From a checkpoint of a small transformer trained on Wikipedia: LayerNorm before each block, a variant of Adam for these matrices.
MLP neurons of a small language model. Each row is named by its layer, matrix (up: input weights) and neuron, and shows model dimensions 288-351. Each number is 200 + 20 x the weight over its row's rms, rounded and kept within 0 to 999.
A block is one neuron, or neurons of one layer that tend to fire together. Before each block is what it responds to, as a language model described it from the Wikipedia text at the highest values.

The word song after the or of in music articles (the song, covers of songs), plus final word pieces completing a split word, as in R-ailway, aver-age, Squ-are.
L2.up15,229,190,189,217,219,200,237,187,253,195,212,224,185,235,182,184,216,203,195,220,199,219,205,185,190,211,202,204,208,194,237,214,158,238,197,226,165,227,206,186,202,191,178,242,227,195,215,212,180,185,186,196,173,200,213,187,208,177,197,226,218,208,193,196
L2.up114,212,205,190,207,197,205,194,184,216,243,193,228,184,219,172,227,199,181,224,246,197,185,200,219,212,207,214,154,216,211,173,243,189,198,179,215,186,197,204,212,196,167,210,216,233,215,218,241,196,172,223,232,201,210,214,182,224,233,176,191,181,186,196,190
L2.up226,192,229,205,207,210,169,214,179,228,199,203,212,217,199,192,212,200,213,250,186,208,213,191,173,196,197,182,190,235,229,176,207,202,188,197,215,159,219,215,225,158,172,189,203,196,187,178,190,190,204,201,193,199,201,205,209,214,220,207,172,189,167,216,195
L2.up342,191,206,200,184,221,191,193,215,175,165,234,237,216,195,210,173,196,214,179,157,233,172,218,190,188,205,213,212,185,187,210,238,190,182,213,208,167,224,185,219,201,215,220,217,200,185,196,233,175,224,217,179,184,199,179,186,194,188,237,199,211,176,194,208
L2.up445,204,186,196,196,153,215,168,210,198,204,220,218,205,199,177,216,219,190,212,171,192,212,161,152,155,172,215,217,200,242,202,184,214,212,217,163,159,239,198,218,177,223,217,180,183,196,166,176,173,169,186,215,174,220,205,194,193,209,192,191,209,180,202,174
L2.up468,204,221,189,205,203,176,192,217,176,206,188,188,199,216,215,197,210,211,217,179,191,199,196,201,186,223,162,170,218,212,189,220,236,185,200,216,220,190,233,182,210,216,165,175,217,217,197,152,206,232,150,217,211,196,212,164,229,206,193,236,205,207,224,201
L2.up867,188,224,188,190,216,177,227,226,157,175,238,235,236,206,188,209,174,232,184,186,232,205,226,200,200,185,211,217,213,213,166,175,177,207,228,209,205,198,181,206,183,211,228,177,179,179,203,165,191,207,192,190,215,185,191,197,217,217,181,149,190,177,211,197
L2.up1295,201,177,214,216,195,198,176,197,213,206,199,171,193,195,180,178,225,198,197,169,198,199,226,202,201,208,172,178,204,223,209,190,212,229,234,236,212,204,212,226,198,192,203,221,225,184,145,198,176,195,177,171,224,185,189,195,167,185,197,178,207,219,210,214

Token right after a subject or auxiliary, just before the main verb, such as also, later, not, eventually, and word-start fragments (h, g); also the space before a year.
L5.up107,140,192,201,219,189,201,230,205,208,207,234,212,219,203,192,200,186,216,201,217,220,190,204,203,194,187,224,204,206,173,197,183,164,211,200,185,200,209,228,190,213,217,215,173,186,201,210,229,215,205,176,213,252,188,147,192,161,225,188,150,197,230,199,178
L5.up1073,212,212,168,191,165,194,215,188,208,220,205,149,218,198,184,196,221,201,214,210,233,151,170,207,201,180,210,211,204,201,220,154,161,212,177,214,190,214,216,173,166,216,188,207,178,231,214,187,236,213,221,226,205,174,189,211,179,197,186,133,230,219,236,178

Final word pieces that finish a split word, mostly verb endings such as -ed, -ing, -aced (placed, displaced, dammed), usually followed by a preposition.
L5.up796,203,178,205,204,203,179,185,177,195,208,230,214,199,228,192,209,214,192,197,203,230,149,163,170,204,203,235,200,216,210,228,193,196,219,198,178,228,215,194,224,211,213,190,170,182,192,210,216,201,192,218,191,186,223,208,184,226,191,198,152,182,190,203,203
L5.up1004,221,211,190,203,172,218,178,225,204,204,202,195,222,205,202,213,227,199,256,211,247,160,215,162,155,170,174,194,216,212,170,198,215,199,197,211,194,214,196,210,205,232,204,218,217,210,197,189,187,235,193,191,186,213,154,203,210,207,225,187,214,181,202,234

Mostly "also" after a subject or "was" (She has also, was also), "number" in a number of, and "both"; sometimes word-ending pieces like -ally, -ection, or ft.
L2.up34,193,234,204,182,173,191,197,205,195,214,181,190,195,210,193,204,197,171,205,203,195,203,192,157,193,248,210,182,197,201,165,228,203,184,190,219,176,175,216,160,224,212,200,181,167,200,210,202,211,202,152,212,164,169,194,196,208,217,211,187,214,206,176,189
L2.up190,187,188,201,187,232,209,216,214,211,174,218,226,208,214,173,222,222,190,195,187,196,205,195,188,192,151,211,226,210,202,207,176,184,183,179,202,199,226,192,192,191,174,188,198,213,193,207,188,186,197,232,203,213,174,189,194,156,235,177,232,187,172,251,191
L2.up276,182,219,178,174,178,200,221,201,204,206,184,192,231,206,234,181,166,192,206,203,239,193,208,186,226,248,189,192,188,199,181,200,185,199,197,165,224,212,227,206,180,213,219,175,175,207,190,193,168,200,206,234,214,215,221,234,151,212,192,200,194,176,263,187
L2.up313,210,188,179,220,180,206,206,167,175,186,221,218,246,181,215,216,200,168,223,188,191,167,205,183,208,187,193,205,200,174,173,172,201,205,196,185,227,189,219,178,174,185,217,179,201,210,210,189,175,198,170,179,186,192,242,225,160,240,214,163,172,198,242,201
L2.up537,218,168,212,204,180,188,186,178,190,208,192,190,250,194,201,214,182,178,202,225,220,187,184,166,229,226,196,181,201,199,199,208,196,187,203,169,224,158,229,179,165,185,219,198,221,213,202,190,189,195,205,197,193,165,221,209,205,217,168,211,175,218,216,196
L2.up826,198,181,196,223,174,217,178,183,185,167,208,210,257,176,235,188,197,168,201,221,250,191,215,196,226,240,177,197,183,188,227,183,211,189,214,206,217,164,227,228,186,181,186,190,199,213,192,171,188,200,205,220,221,206,214,224,196,254,186,206,203,185,206,179
L2.up1311,185,221,198,228,186,204,220,202,203,160,203,196,205,180,235,207,190,226,171,205,183,233,179,209,174,242,184,191,204,191,189,150,213,212,178,236,186,203,242,217,185,234,246,212,176,213,182,179,189,216,196,171,234,217,216,204,169,206,196,149,220,205,208,223
L2.up1389,215,180,167,232,230,206,197,175,169,184,206,238,187,216,160,210,195,187,186,225,194,234,176,199,198,187,199,191,168,173,195,195,177,202,181,233,198,174,186,188,188,199,205,190,240,207,195,231,169,190,216,184,196,216,187,202,203,232,175,182,197,186,192,176

Head noun following "the", often its final word-piece or suffix before "of", such as b-ank, public-ation, appear-ance, company, end.
L5.up131,203,211,186,184,215,184,230,197,208,209,209,211,240,175,198,227,223,230,184,171,240,200,236,193,177,217,198,202,204,225,223,218,180,192,186,201,173,193,206,207,208,205,208,195,241,179,186,195,221,197,181,209,164,221,241,230,180,193,180,202,222,189,220,199
L5.up1361,170,196,211,158,185,178,210,217,204,202,198,191,168,224,200,201,199,209,196,174,264,221,207,170,216,195,235,183,128,228,207,241,207,165,165,211,180,181,236,186,193,240,184,224,173,187,202,192,231,195,210,184,209,240,206,181,202,157,211,170,226,221,211,210

Middle word pieces that follow an opening fragment like f, con, pro or ex, mostly "est" in festival (f-est-ival), also comp-os-er, inv-est-igation, con-f-ront.
L6.up492,176,221,183,190,216,193,217,194,194,168,200,174,224,229,209,199,206,173,209,190,219,229,201,164,178,190,197,192,189,216,193,174,194,180,190,218,180,198,220,208,205,193,226,196,160,211,222,201,208,197,183,191,155,213,220,215,208,195,203,194,173,208,188,230
L6.up620,191,186,198,173,190,201,200,191,208,191,208,186,202,195,185,249,193,211,222,186,237,197,219,230,200,182,226,192,191,214,212,218,185,217,173,200,172,177,171,178,197,218,172,201,200,140,185,215,203,209,181,239,196,240,226,228,200,154,238,194,204,201,212,235
L6.up663,187,209,257,195,198,175,220,161,193,218,207,191,203,172,207,203,192,204,218,207,213,202,195,223,200,182,234,200,223,181,180,187,206,228,205,210,171,170,195,195,218,172,222,166,184,180,188,241,228,168,192,222,204,197,218,195,225,210,191,165,230,209,216,185
L6.up971,194,170,200,195,202,203,225,240,202,186,189,184,190,194,223,242,195,206,212,174,226,225,200,190,204,233,224,207,190,193,193,222,222,205,187,227,227,176,167,162,194,205,205,219,195,172,166,215,224,200,187,179,190,178,183,187,199,186,168,183,202,206,196,186

Subject pronouns and relative "which" opening a clause after a comma or period, just before its verb, such as it, which, It also.
L6.up403,189,194,208,182,161,177,212,191,193,183,197,177,234,165,195,198,204,206,212,183,226,173,203,196,183,222,204,170,200,189,206,206,210,210,184,219,238,196,196,209,223,217,205,193,190,203,201,207,225,220,197,205,204,197,183,211,203,208,203,207,182,223,228,206
L6.up464,186,198,175,203,160,172,186,183,209,201,214,176,199,179,179,196,190,222,188,176,198,205,212,216,168,215,169,182,205,183,193,210,182,214,193,170,206,210,231,148,235,221,185,197,213,225,215,209,248,211,205,204,208,227,227,196,175,176,189,209,225,220,186,207
L6.up920,206,200,206,162,179,193,213,204,203,179,192,235,230,193,191,203,210,166,192,205,208,173,207,193,179,167,204,241,205,204,207,185,197,230,190,174,170,201,187,199,187,215,197,212,169,184,185,198,220,167,196,188,187,199,199,229,179,189,200,202,197,185,209,222
L6.up1510,174,199,209,186,166,173,226,211,210,240,179,204,249,196,214,244,238,222,196,219,232,197,227,204,185,176,175,195,235,171,194,176,200,199,198,170,208,229,227,179,212,185,208,184,206,205,194,170,196,195,216,212,194,194,207,211,172,185,208,164,208,214,232,184

Mostly the -view ending in review or interview (reviews, reviewed), plus other word-completing pieces such as record, time, r-adio, Exch-ange.
L2.up4,162,225,193,174,217,219,214,166,173,220,189,236,188,222,172,207,191,185,207,172,216,192,194,214,200,197,183,195,186,203,190,221,200,186,227,233,189,204,209,192,207,224,204,193,163,181,182,203,241,181,205,207,233,216,204,144,190,200,212,185,216,182,222,202
L2.up117,211,227,177,188,159,181,198,187,230,192,180,207,174,207,193,198,214,206,170,217,184,204,189,214,233,168,214,174,208,210,185,176,199,214,197,213,185,200,201,198,205,201,203,179,189,161,215,221,230,218,233,204,200,201,216,195,234,222,174,226,180,231,212,213
L2.up312,191,184,198,177,204,238,210,176,144,209,192,210,213,220,204,211,210,179,221,195,210,193,189,238,238,156,204,177,230,218,213,187,216,158,210,201,205,238,184,210,197,162,237,203,195,195,193,213,237,223,215,230,212,222,174,190,229,213,227,228,192,223,162,191
L2.up339,191,204,181,198,222,206,181,192,177,178,201,190,168,206,202,200,210,224,204,184,195,179,184,156,200,202,155,198,202,220,220,170,181,212,196,218,182,207,217,197,219,207,194,200,188,179,169,193,224,234,204,181,194,189,219,150,205,217,232,225,214,198,211,204
L2.up403,218,208,163,200,210,185,187,234,196,213,170,206,189,180,175,241,218,204,166,190,199,219,198,180,209,220,222,177,185,177,173,248,221,174,180,222,236,177,202,218,193,181,206,208,212,196,203,180,226,168,201,224,169,214,207,193,204,186,197,222,186,209,201,203
L2.up704,201,199,214,192,190,173,185,165,195,200,202,181,209,245,187,225,239,170,190,169,220,198,203,189,226,197,229,185,190,164,178,228,187,223,231,172,200,201,221,200,192,209,168,200,221,185,181,211,212,210,174,240,197,181,184,173,200,188,196,183,208,198,195,187
L2.up732,215,214,174,159,190,205,190,190,167,177,199,249,212,183,172,234,204,220,211,197,188,182,184,238,235,147,203,231,224,180,230,182,214,233,192,207,201,191,178,217,218,177,162,215,196,162,206,218,178,192,227,182,201,211,217,169,233,239,183,200,193,225,168,200
L2.up1320,168,201,183,198,228,222,225,166,160,187,194,177,220,261,197,185,200,200,203,229,189,197,190,233,194,206,205,202,209,180,226,187,214,183,166,195,206,189,208,181,194,209,204,216,170,213,220,220,211,183,184,195,226,236,226,224,204,210,224,192,169,193,203,209

Final word pieces completing event or institution head nouns, mostly sports competitions: Games, Olympics, Athletics, team, Tour; weaker on control, park, Site.
L6.up41,196,232,209,171,203,218,194,165,176,173,206,187,187,217,229,210,176,194,187,188,203,225,204,192,184,219,236,165,206,167,179,177,188,190,192,200,194,177,218,212,222,201,220,171,238,203,200,216,221,194,198,178,210,200,223,192,185,240,191,196,203,217,232,186
L6.up81,180,208,190,180,206,186,196,172,196,202,204,205,184,231,171,202,180,239,165,140,218,194,218,203,201,236,217,171,175,211,197,191,200,183,162,198,197,153,188,201,225,207,169,203,200,181,170,208,213,203,203,234,190,221,195,187,239,178,191,205,196,206,225,208
L6.up654,160,232,225,198,208,188,173,196,221,182,230,176,180,193,228,205,175,195,187,216,228,192,241,150,179,258,192,197,194,214,211,236,234,221,177,197,192,163,198,159,221,231,186,179,184,206,172,207,215,193,204,198,177,240,197,187,222,203,213,190,194,210,214,185
L6.up771,176,199,184,177,222,157,189,170,165,213,180,163,200,188,182,219,192,244,182,161,205,207,246,217,183,153,223,216,177,202,218,213,213,184,233,174,191,195,177,196,224,193,194,182,170,178,181,219,214,231,192,199,181,253,198,179,171,197,177,185,212,209,182,211